config.toml
n_head = 12
n_kv_head = 12
vocab_size = 32768
MLP neurons of a small language model. Each row is named by its layer, matrix (up: input weights; down: output weights) and neuron, and shows model dimensions 0-95. Each number is 128 + 32 x the weight over its row's rms, rounded and kept within 0 to 255. Numbers have three digits each.
After each neuron's rows, "fires before" lists the tokens most often just after its 100 highest values on Wikipedia text that the model never trained on; "fires after" lists the tokens most often just before its 100 highest values on Wikipedia text that the model never trained on.

L5.up604:108164142087070157123190110178097135155175069133052115162088156110122151167164099130073117099146099131182130038104172134151148154152134162054165181105123143188109127091191150118172188153190148171135159208106087139177185173142084077084100145098088064094150128091144148103053156125163133145
L5.down604:127152159100103104113148115170095159161101062159119135116126122141128183102139126114109092172127129152168110089132183150221140127095110166105141156116140153152154142155149145122152189182175174157119121190128151106132185144160104099115125137106133085107196108075111138088100154144107171135
fires before: " |", "1", "5", "2", "4", "3"
fires after: " |"

L5.up1394:061109147141121111094130128098160117119137138133191126145140213180119119138129101166117197159123096158096102152151111105171123078157191126181175126103126140099125133077077123110078140120188177119141086118152060140096141153095117135102112160079147137075168134191151092166142166120115094138
L5.down1394:090130215131120114128108164069117088161150139099153106140127147143166089096090082147158130116134143094132127134143119146145164175115090119087120118110172153149114164127152101174155131132058121147156104122117129100124135091128140123088127124144115081144164121145146148165137083153101082153
fires before: "\n", " ", "-"
fires after: ".", "\n"

L5.up706:134166095102164159081088138154098111168110090114139069163101156145130155107125110196069118196125106122106125085122123165159129054087161164148145118091080163040147186124127142149145093161137139097128128095171142142133099122116115163138115146078140092142150168107135085139191126154198131106
L5.down706:153138096103173096149104117134096110152096139132156132130158176113096209094155150132111123160109092112176096109105131148073205133155144087110160104155138135124129203112108132087133073157162120154115175079064101121113069110125126074100184097125105100072109136169174127097110102090112095095
fires before: " |", ".", ")", "p"
fires after: "5", "9", "7", "4", "8", "2"

L5.up819:150159074138081163092106123153065162145184128131212105130066084115148159127133143133172110165154156158064128158130133095155103147176096086121126115104059142100097149139116126143083165152158116155125139101141171158125179162125105119105127114101164180106147177119155134120139122091143091135
L5.down819:134114188158080144060160136145120137137178105151148098098021201108187145108163118166120095115160115091136126146126119164127134184157138146186109121180109163037142105133174114118140121119119145206148109101145096051149161120115120115150166120170152132115106162161180144173161126111183063155
fires before: " ", " of", " the", ","
fires after: "\n", " on", " the", " in", " After", " On"

L5.up2090:101099119146046120174130121149132159123130168093175148156107083125148122191102091123153183096166122134102088168132102130163077132193121113148149117121066099048079152124174168111131158129102141158149176164086149122161145083167118155105039132146178116117145168104100092132166138137125042212
L5.down2090:145116182159109113105146166137107136163115160124149169138115131101185121141126142141133157115150114115111123103087116160115153089168119160135131172166125113125141128169169114105129141171119120118093106093118094173131126111105168124123114109140125122129116107121155133097158149154143073109
fires before: "\n", "-", " "
fires after: ".", "\n", ")"

L5.up2729:054233130081075167098129113157203118216177134129154124091101167118171153082046112170096125085080124099108123097117164151129168107164090080177178121101115110155117146106197136102105139134123143093131139069101048159162153126151099116118128181124153088168125125117101137153123172118150118092
L5.down2729:117179184148104143130114108100123153169114169181183157142133157159171126146145129096101160073051087093117161132088101102149128108125102142156098132123110070153088146116085109149104118119107129099061143107170122162180170133126178103172105088098109155109161121106095125143058120153122181140
fires before: "1", "2", "3", "0"
fires after: " In", "0", " June", "In", ","

L5.up918:127097143173106103138096113144142100121113067152144148120102110107164097062139077132122094077110100185106153151099125142130097093178138162121192117119149154075091145127233101105194183055150111117047142185084153159136102111150136127170106107093067097113140119122165136101113134118127131139
L5.down918:134128252127141103145122134140126114116124145112135152123113113097143121121123120141155123112134104150123120136103119132157107112110165149113118110148127116100090133104158102101117138147130098109133132138080119145103107109129124125143131143081131123134135127098177145089132124134145093126
fires before: "\n", "-"
fires after: ".", ")"

L5.up75:177152132081175171103189112132102103086176136116122113151121129165111121079092095147150118168100123160090136112126216107102133127176180055163136086103122117072100191152174095155135111168113111104101149069114119093103115082129130060134133154108107136100115100125124115126145116192115189134
L5.down75:135169091115112140131081124134109071118142122137145114137096121116141123139087116131159149108114104132136155140150139113183095110115138143109060104121152153112088104105119091125119116177120135133094118156089171115133112100164135091070092122167045173090095123079121130158167108119143131094
fires before: "\n", ".", "The", " |", ",", "In"
fires after: ",", "==", "===", " ==", " ==="

L5.up1392:154163136110159117144092119127151132133166125140133125202114133117184139142119104125159084073088100144150105135179117141133137062146140152075131183147127058163114116126106048162161172153208127095146113113073130124123140147123115099164130165122141123149089134077137128096135152140170116117
L5.down1392:164119162148136126152134135165106126168142093126132131144128127107133157153065141112113159121132122108090143123098140128147129115134105168133108092130089113126170126120140108187096161116141131127193111114120125084085101140099057138133086137109116152118111145112123087080165172129071109114
fires before: "\n", "-", "1", "2"
fires after: "."

L5.up2982:145103085088097178097102116136158088142076132092164150115132167165189157161132105137174174091144120138074108102164116130155119092131146133138166134160097142193122167113107145126121128142173066126119082178134145144192139129098153175156122110113121154152112066142143138110179103100135086117
L5.down2982:084145151130154167133107103121122084171191160096116130156133161129190073176121072144082150104131145124182103128170132148085134095132179069092134143150123132152104073111172141112104134119104171113064098057104098117131159150167120129153170091151078119116074158199148192106135108150070117126
fires before: "\n", " |", ")", " Education"
fires after: ".", " Board", "FI"

L5.up1212:121139150144104099175151075151106124112128115115128121136165180147165083107107142106164149125107111205139160161057105126176076113113132086115193176143083194076098157185151064144160117145104172103076155174092079211147077086158111119163111119134077126118159120072157183135171128124122059172
L5.down1212:130147144105139092136135144157130119113136152130141114109136117120102107138144154112125130110119129163127130126105162133137118122121124091099155147126118120108079143111151151088120135135138146116113156152137135161155107111146084095157150142131122105092143139117148150123136117112128113171
fires before: "\n"
fires after: ".", "Reception"

L5.up330:089150190192102161105199147176098111136133115195141141195105153138185131150163071215166084124116114132118153135107142127227156138099143114050151147091100189177126174118164103088138125203174132145128210110102127135149097143138148117165110134103149093121118118141161158163123139138162092144
L5.down330:133112168115128082152143152163098142187090131118149163108060129122148140048081121090079171113146100185196115144098137130075164122099147151117134172101147091108146071180149132124138123189110136116096087133185131160109154136140163130106075142119119073107089126145093143134172116139084123146
fires before: "\n", " |", " ", "2"
fires after: ".", " |", "\n"

L5.up1874:098103132109086098121102157094118088121118075128128075132135120120109097079109137106109165148114089122150128143144134146121153141141139169165189175078102168153108135155155150126141175174153154165080167123115103101130152086154192177105161119156058119181107115150082125153193155110028135100
L5.down1874:146155143167082110111098167161073148161115083101151133123145175062129100103162122165138141122080118125128153182156125161082098094158126141129174166108155171150130083137085162048141170059125146101103164139111094085171132159124071082179095096080168098166078157118151171096140120177124147091
fires before: " ", " |", "/", " –"
fires after: "1", " —", " ", "3", "2", "0"

L5.up2116:096119112095106151085130126210121129193121111132130067192138163124214177127113136162081145151174140120163131073145137187150193148113178113083166110130126090113123138184127111123143157085119157111143152104133109136129165129146125143146106085159162111169140116084103135130197107144112121122
L5.down2116:120159097098113070140142113098173142120121078117062134186162172162125109158101110169123099110088191176103149078140172132117133154162107169182086119129097179068104136108154101062120170161074158103092153157098172127148163107176184189110088139097096093158146138113112174129121151103146151077
fires before: " |", ".", ":", ")", "7", "1"
fires after: "1", " ", "9", "5", "0", "3"

L5.up1891:111116124124152133120084075137097092115111127150119095160162115149174175139120113125177139141094101111111105147166093122108083116135142191106107149153112088137078132143130149101096158099102044166074159134125169150111123097065066143097125166099124100135101137105175092138080146167119053132
L5.down1891:171088175117115177155147107090114060137108121128185095125089136112118123121090094127138152164147141134131141143075089139130157114160117127150126100143093123121112118099119172069121140096152114127110149130083132142151128109101083144173107148106112171107128139131143129156104088118122107138
fires before: "\n"
fires after: "."

L5.up776:156154118178132125103055161141126137120129149181116092072160116149196121150139165074129094119142085188093120131128152086111122079196165070133122144131091152084101149063081090119108106146208169119133140104135104161146119124140098129158136155086128087184128139101131098147170145124117129160
L5.down776:147123144128114128169149113105113124113125119154167088139110068139165187142117138126151137125129161185116159136154120146135087108101102156152131121125154114117132122105146107116163150135076100110109073106102134132120133129140108109119130145123115124138101160112122168105148068109133094095
fires before: "\n"
fires after: ".", "Reception"

L5.up2391:130152103123119098117118096105105125130168109109183104133108166090222092140186117116113088120091142133113117114144149124137191103176078112085129171111056199146137117140118091091098099128145175137060148151086072090124147073172162092120102121066137107141082152101102112194087146114076147159
L5.down2391:143125121137140116175169182097065209145113187062134146130139103154094123157118102114172147137113176150083137135170120100042109083139138142144143102145143168147111135140128149119123080104106127115151096135151152141143110176054142138137108092130127083143158084118154127156094082102131152071
fires before: " ", " of", "0", "-"
fires after: "\n", ",", " a", ";", " ("

L5.up447:140078108189138139149159165121125065152191156165194142122143184072116097213139144177123124149158175156155133195072140124105089127142185124143097115103150156084104103186143165123159138113122164085110162132079140031163171170071102086147122134114113118119170186116062124141144179140132133177
L5.down447:078164141170110167097167157158166167152130066079094075097118110123088131116112123179117062146142145117076116123129069178124116170109183112156163078111179125109183124120190140153096195090165094140166158097116160155109096113133152135119130145184119129123086176172192082165125122164161149189
fires before: "-", "|", "\n", " and", " to"
fires after: " |", ")", "),", " was", ","

L5.up1437:135148104167141170116089105136113102067183141091163129089144107172106150084130125133211095137128062115081152149085110070180060143182118072179101056166020144120085103128117143093100190133109115121104143121163131177090145109121139086105162144177135111142143099132131077164142123117141163134
L5.down1437:121127185153135196126119070149128091162169181140144115158147138124121148171136096131123128138127126098117166155104137100139129159115096152161160125117080168136114133153138130134113123142118103106116122105127110088115170111129104142156117135148147154137112084112121130151144101112137127106
fires before: "\n", "-"
fires after: "."

L5.up1774:176114080110163153110117122075137144075132090128083142134096160115086143140144073077139117170135126139101109150175116129108094126125101107125146134110073078138138156124098135127083158134142098148129149194091159068125118168099088117130132070147088159135135114125083171112126074163121067107
L5.down1774:112127148152101127089078136104142167135096133151118145123180119130153124072130109114172107133109112102176142140187128116101123119170116175139148120140103130066128082123117129171074167148152140108130111103142080139140137186122136204151127157124184178120138121085183106123145162116146101096
fires before: "\n", "-", " the"
fires after: ".", ")"

L5.up2269:188077162113052102201087117161098131107119113081164137162140127119142128114134139106165159109137156129135129154103146145081078111098140138077192154132079142052103174107122069046186127160111075153080109128097135135176085110106072099128179108118154094202169127073143112138143152089091140096
L5.down2269:164125184103100094145116110131145143080146137125107130156156122184109123149101165166124128114098128154145117183110133147149120120115128130123089100121157148148126130122217095050124172131124157105135124125098115090116116091179139157108113117092112112149138108112167113136123118113154134085
fires before: "\n", " the"
fires after: "."

L5.up845:073085128164098117092175163121082065164175115143102078190071109100184059140122107168121126111133143165159132115076134065094099175104150085086094129068114147153115128086118112163178111150145102144089186132096143059184102171087107109118176154054137120064218112176096113127087103173138065168
L5.down845:128095156120123172111162145136123090160169173164151118137088148132112148162124123070147124101106124158083116119078120163151145115115135103108107168118149149113114086159114213186141155119125124168085099157161162117118114098157074124172095146112205153171145114162145118164122102112140138126
fires before: "1", "2", "6", "\n", "3", "9"
fires after: " on", "–", " On", "On", "."

L5.up2154:137097113131139145178141176124121113108100095118100164148085130137094146105205160132136153203155160146120189158146153106177123144194127114130110088157103159128155155169153136034113144132097140118149151122127157088202106155145099110138115128113131136107166171107105107157106072136164053135
L5.down2154:095116152120106092128066131167188065137114092091105136127133135136105138087136152138132177100106143155161075159139121111138121076101106085075086180144119138141094149085116118115121138204133111126115163111115148135159068116191106104176163150148120098142143122164145154198112152136134115163
fires before: "\n", "-", " Roth"
fires after: ".", "-", " Edmond"

L5.up935:143089168105100073106140084125109142167117119133137143134123146145189095144161068094154083162107075204149187129134168083117084120122101150165162151091157140081135129144136103165132165131100112114094172153107123170153147124117173128220154087093088117102113092092149150152134084159142138115
L5.down935:165104228114108100123147108131128133134159162131105116128098131086129169144107098101152136109127122145143168141117172124149134135139102157139137111139120131130110111134140125208115167133126128150118122115103125146123147109138125138130132147083141120109136117109141124153150079128131106148
fires before: "\n", "-"
fires after: "."

L5.up14:179097142139112110104099108139075103095133168115133131113113163122178108117132084092129114097124110178115074136119109189117111076148153108155144162133128157101115148114106104121181139130120120147087156131091077112129075139094063099174115056062097125125158051102164160129161136185117121171
L5.down14:138144199124138149139103148140134111143154140134139143098132125159158125145111098136128134101110098153142111107143130127143139119128125087124145124118142112154105137110147132114116155156106142118117155121117115116125131126136120129158117124100106149149154110116122149119122074138147142150
fires before: "\n"
fires after: "."

L5.up3051:106187143161142188135172171147092102174183184172075106159087179142169140092141090093109127116138138177113123148099169088106141113129166050191095103123144154125139107114069118147101096151114128095116133101131084094142190104118153119186110166091123082133211130097145193157149136143131152149
L5.down3051:103123146120122122137143135120143102127134124170111130133123162157112105094133113166098138100124109167118139126186101114115132130122133114095173175088107125160162142160106100103118154165142170112110098102147147097163133145150089111137157141123121149085141115101107116196153086110140116109
fires before: "\n"
fires after: ".", ",", "History", " the"

L5.up1597:125110134140072163118137073127101130070142124133143122166123105150176096112117108061145134118188104178141173152097088132131121121101136093159191105119108118094116139095117124098143155102164154148087147106098099213124098086113093126182073142097147123135171107102183175178150107141162114164
L5.down1597:140126234122104126122151123132142104124109142123129140118117130091148124117112135136131142107143115131123133129094126129140119109142109130128121124140128119118110153125142127096120157148133141123091133126106125147145129124121108138159144119088139126127151135121155132176149103136163107148
fires before: "\n", "-"
fires after: "."

L5.up1481:120108122152157195136137040182162050108127090107137179138085151132105136138136123121151092121131115087087137088145147157166118125112137138072133151163097144093081087212111123120149182167139152163119108157129094147127129111156137102161111147093102138139180170111163098124132098111112086144
L5.down1481:164085165134125113123139113099130154104143100118121147106165129109163089120140075116108148108155135104131115166071097108096154117132088127145152142129089142067091108154157111094134107127104142143100123142146142134146143123116172144112128163132155161126115134100152122117134113108098118106
fires before: "\n"
fires after: ".", "\n"

L5.up909:077115140127070164137136089155116133112163079118158138088142148110143169102139125164120079153139166140065078136134153161169101166131123085128082125100036139130120082103122135144097143147151114136102162091114062083117144155121083074157122164105099046092122113189133147152172085100132150180
L5.down909:105140206072156179112115112093088093158134129138106129162140138128145168158158099148132107127119131114151129121123121099114104097068075108112105127113131137156173091116158141141130124157071133172158149112147134096143168143135111117120135135125130095177145151121107137135111059167178129113
fires before: "\n"
fires after: "."

L5.up2858:148118142151150138146147110122086112148158168114182146149092083157171137106157097101135127123151123105100104157113135116120183037186126110049116104134150156102169129151099107152137207210136105071080180115146133173164162141111109148133085154108144140131177133126070100212105110176106175168
L5.down2858:141119131131141120179143129115115160189159129134123153119142111125120140135083143155127121121153159157078138161119092076142106147140056168093095139101091102135073127145149146131133151120121148125056131086130125163159153123111180140171160159079117142103171121129104154119127127200121085142
fires before: "\n"
fires after: "."

L5.up339:148150107075088137121125124117099116094146075088186111142102166156181132113161067080170110111166120241116205194093083091141114107174156097151100157125135149094098111141174122150121152091136118149042189167105139156158108088156124116165108154164161139126107139136133119174124121082097141174
L5.down339:140105180118141163121140147133139121123159111141140140114095132121128131122154108120136117120124098159167126118126121144116107097152115122130147117118126126130153162129153130076122113150144125132116193132102129130121103108138123164121170127115124133106139117140153144171136081126143105145
fires before: "\n"
fires after: "."

L5.up632:171138086084108161132138122123147156136159170115194141141134155113178114136087103152164131081069171163134109127155090149104114104083090118136107120164113168136168095104092105109150094139090107127081173116086118124080168150106089075116129113120094150143182100088106157122176109134154133092
L5.down632:067171134129134125169104120146154155144089127156141055119127123158127143117085179114102172137110128093131092113098107076102175149106094173157144114107112159131142098130134145151150152170124156095135111105138144102115116137180173138139089135150106147136112164155066135127132108098120171138
fires before: "\n", " he"
fires after: "."

L5.up2356:107068070109134164114059138143145089187100076094092095141076189096116111161138077151169152169095077143120155139113125121136116048126113119148118111132085184108073146164162123106089111153152100149099148190159065106104115085183107085139149136117132081116131116129158123136166177115112038136
L5.down2356:138103133155146150097119132126083124146148151108113096156141132070182135106113099109128094101148119108131104115092101140125141111078069064178121122126156151108149101135142118152161091136141113141165106120128123132132142086138158090130155140123116119105105139138136123087136134129107165127
fires before: "\n", " ", "-"
fires after: ".", "\n"

L5.up1005:122082157139078099138151130104115108177165104131165135083124126161162114083188158107143119056171125174116182099066111140110105103160152122122098071154108125120133130173125121089105084142136151108093133162096100123183125103166058157118113120107118137129157122081137185165189166145099118166
L5.down1005:130145166121160136131071148134129124149122133141106121130094134147126114142145162158165117148124108112129110090086154120130081105145173124090166135144186140125139162089155103065139127153139133127093138129108139135127091112092109143144135132122099131122111116114110149115145110111151122120
fires before: "\n"
fires after: "."

L5.up1691:138151108129102174123145134148100094070123144116150155122132115101154111115064116130106111158189110115165141182124143142174128151122160104148114095146115182088109104117128077093126126161111132132122126154102157144123106149156094196139172088098119102136170103126128117171148110177154154130
L5.down1691:141136189097127124152149074097091073135183144132136107119127094158144150132078165152090110120139139161145128143114143157181196154177146159157119147174141181150112168157125142120068062112126115100143078112081099083120134168113113135130156159068142166119158109100136099194149065121134083175
fires before: "\n", "-"
fires after: ".", "Reception"

L5.up2243:157109143137106125126112084139108142110108126101118071132108146129145070118106117085167145097165093206181196161078120074164099107131106163125167156151137136089104148123132119110161136116153145113058141147098104215112128084141057123178070123146096169153187123074158164161130110174169133155
L5.down2243:120141231116134141136133143133131128107140125124137117133119132126144116136124122160132111114134119162126127147126127111127122112135127128137158115143112132109113128109151130087130127136147128132087145136119109141127113120132117136148145119111142132119143136124142152144147085140135113146
fires before: "\n"
fires after: "."

L5.up1458:170093136101064135104114127109115099119135125125198131087138065162162132166071123136106180180101083181104136182075140184124096097078129106111161177124157144130073129097146157122121109140142145151077160168125109128125165090104078119129096147138147107112164143072130148126109090137108167156
L5.down1458:141085179145143117190137124123157134151121121130088128114143136138181180175107090106152071152135125147082104105109159075126087121107145096164148123150140130142157185151162106086126123138146108102126106148116113164113102112147095194124136089110139123154124121133152080156107131164127149113
fires before: "\n", "-"
fires after: "."

L5.up3010:137131175132076114149072059138152133113098121139127151132071117124160160117134111090160110120151156152134140140148109101137109147150091091205169140128125135151108155141162102118125230138125147088084171134093131164152139132101083127130134134104136155087147160065132104188077120188147109159
L5.down3010:125130242123095155124118119127130093117129141141134130125116129112165141109147111125143143119130145131130150148114132139142123136158090127177128130144103122121088135141151134129109140143119127131113162110098135135151150134130119135169117141119136123125128124138120138179105129146123122105
fires before: "\n"
fires after: "."

L5.up2349:117150156137087123086137079159161136128129086152097124061039176142150130064126106159154074091116093157156206180171136138201120152185102099138120118152067129095107179110162158105112154092126129078140131131132167202129091126118048151164103096165112115110165091098128140134150117160168101117
L5.down2349:127125182131142154106130112138126102128153106163135155135100130120172140140138088145143119111125113183144107158104159124122140129178097139108118127138124142124137120127148136125095154113153115152096154139116098136142149079144135136155145116101137136098127139149135130172114056139138128141
fires before: "\n"
fires after: "."

L5.up2456:148120149147033150105123125105109137153146138168086087140084162109125096136116173124141103117069092123187122180119168159156098119131074161129137129141119124126040125112163119082149166074097154135109183151093096091161126111105115148149160137117116164136153133131142117113162139163140070075
L5.down2456:154126226099133161142114131142145122153099168136141135153079132129153137159136169150124126130128092097119124127096167159104122102114114198137156131128107137152093114103120102088108155135135113110116139092076124110126138125124145153149100111117109165137141137125143112076142124133087163143
fires before: "\n", "-"
fires after: "."

L5.up1957:131112137113197138100089101108097133127130095127164149139121132147128096071107111133172158150122167139084144127119126105128132152176120118155127128134117148132114193174102095102144098155089064113139129128068167162111080105096104140104175126084142133169176156145155081157139166131112116168
L5.down1957:148141135137130152107121082136141135158094171145134138126127136106142112085144147145107116142079171114103142126127193114131164178172111134151162106152178121142121127176172144168133125121106105099144103113107112142073109140092172123152160135105158178134158124162153107117154177138114136136
fires before: "\n", " ", " the"
fires after: ".", "\n", "Reception"

L5.up1468:119106120109058108131140167136161104093136100134074102085118138133124109088108193129127135112163148176189156103145138118139087123096154124139190143181106114176137086116122098101103152130087107107065146090119110113155082222103121143131113143128152116109110100169053164131160125155095078109
L5.down1468:064085114089178133128125127106163115148155136149084131142138147087107147126125106181112146138123097101126052100110125153106139129088180199179152117103115124138113094122107119129135128156124111128077217181077173130160120173105077131120119155187151141128139140174131175168105145131136067110
fires before: " ", "0", "3", "2", "1", "4"
fires after: " |", "0", "1", "4", "2"

L5.up494:181121123185066089136133125138113129111119094118186112126110158155196114114112121089151128094137105214142176097073106100157115082142145167115132126135135153108077114082149173130173213086200178158066184124100120216139084088150062124159103112150129141113180117099150154167137151136150136117
L5.down494:137128223104131125130138138146120097131139154144141139128102124122143132129127114125126108115121119140133102128126144132130120097101119129132151143157125123103121128102136133106125129159137138132098165116094123118116108144119117142162117124083137157126157125106135142127144092140165123131
fires before: "\n"
fires after: "."

L5.up1586:149116135157189196158136139104085118122155164119148161149109132115163149124090092107132122173186112146152150172113144132171174115176099103148121132078087128163123099105123115157113158094214116145116145127138110099124135169126113120135095211161127101120125106140084131108163085073151134134
L5.down1586:099101094107100153108129152112130142178169109108118129183106134124118121147127090119114131152134142105123132130140069112142127129153089146190109105110087100144125086131130113179068114134133122137137137126139123142163133135130129152125104199144111055062123139136136150182148152110119084118
fires before: "\n"
fires after: ".", "\n"

L5.up1133:104092138162115159140120102127118161105125118157078116155099183121193083076148128112148098149156097168136204102096100135104031111131136132120126170143098174092082135129114097126120133144102143148116159138131099130156119112166088133181142121097156138088172134126150100143152119155167120209
L5.down1133:093120171076126128118137151124141110126156153126137106144124127131088140136113128135140120093154110113115135114107123100133112121123101124119143137125136133119087134123144135112130151138137129110099146146128123145135123135141102128152134139089123152096121160135158110113143103113133119154
fires before: "\n"
fires after: "."

L5.up2766:127174136080098112127109074148184170159118109110182135183073162128141170147083117111105089216131100126083159137139120081125104123116118129146125110097115115150137117112126112111096151147130096088068136092108137149131103189128107135157171145079086161120148116157110124134174181087189163125
L5.down2766:122110145113155116097098089132105158114119107115109132137108144152163109134131128128155127103150119134152103094096158096166140132104086151134147106154112109163127110093147103156073146135125105146115149114128134134149148101144174130125116128118132138110126104130162123103127096187142119142
fires before: "\n", "-"
fires after: "."

L5.up1281:107160079111095121104195083109156155128125144090116154126116189095166113095177168165110105132211127136065084039141134159117126090122124110144120188104158175140132166166155140135144129150115166150127148139071107134152151141110120100188074156118142117120149218119109045132136161138088118144
L5.down1281:100106162082075120169133143191098089133157104100073124176161117180112140073094129135136135124064098117066136167140111235127112161112168166109160123150183117158123165162169151163105100097129121113105110092049162112112075126078075133095150132208111121123087052158204128131077125107093115109
fires before: " ", "=="
fires after: "\n", " (", " of", " In", "=="

L5.up2574:157152134108139095123100130154171097173127089142161121130117114142141145119082124144132152113132124140089114104160110102183105192173087101137144090085165119104101124147078132126153181197102108136103141156121159137150142116045099145133174129102111162076145206147145094175175093142144115145
L5.down2574:149129156094080134152105141154122083146145168059110059185107164126105133091119083161136108108108116093127123118186115112106141103107118129136148134078090102120146120133117105110132124190148183100082091176100160125140184115097148115130112145146169093123155150141135148167115179107126091127
fires before: "\n", "-"
fires after: ".", "2"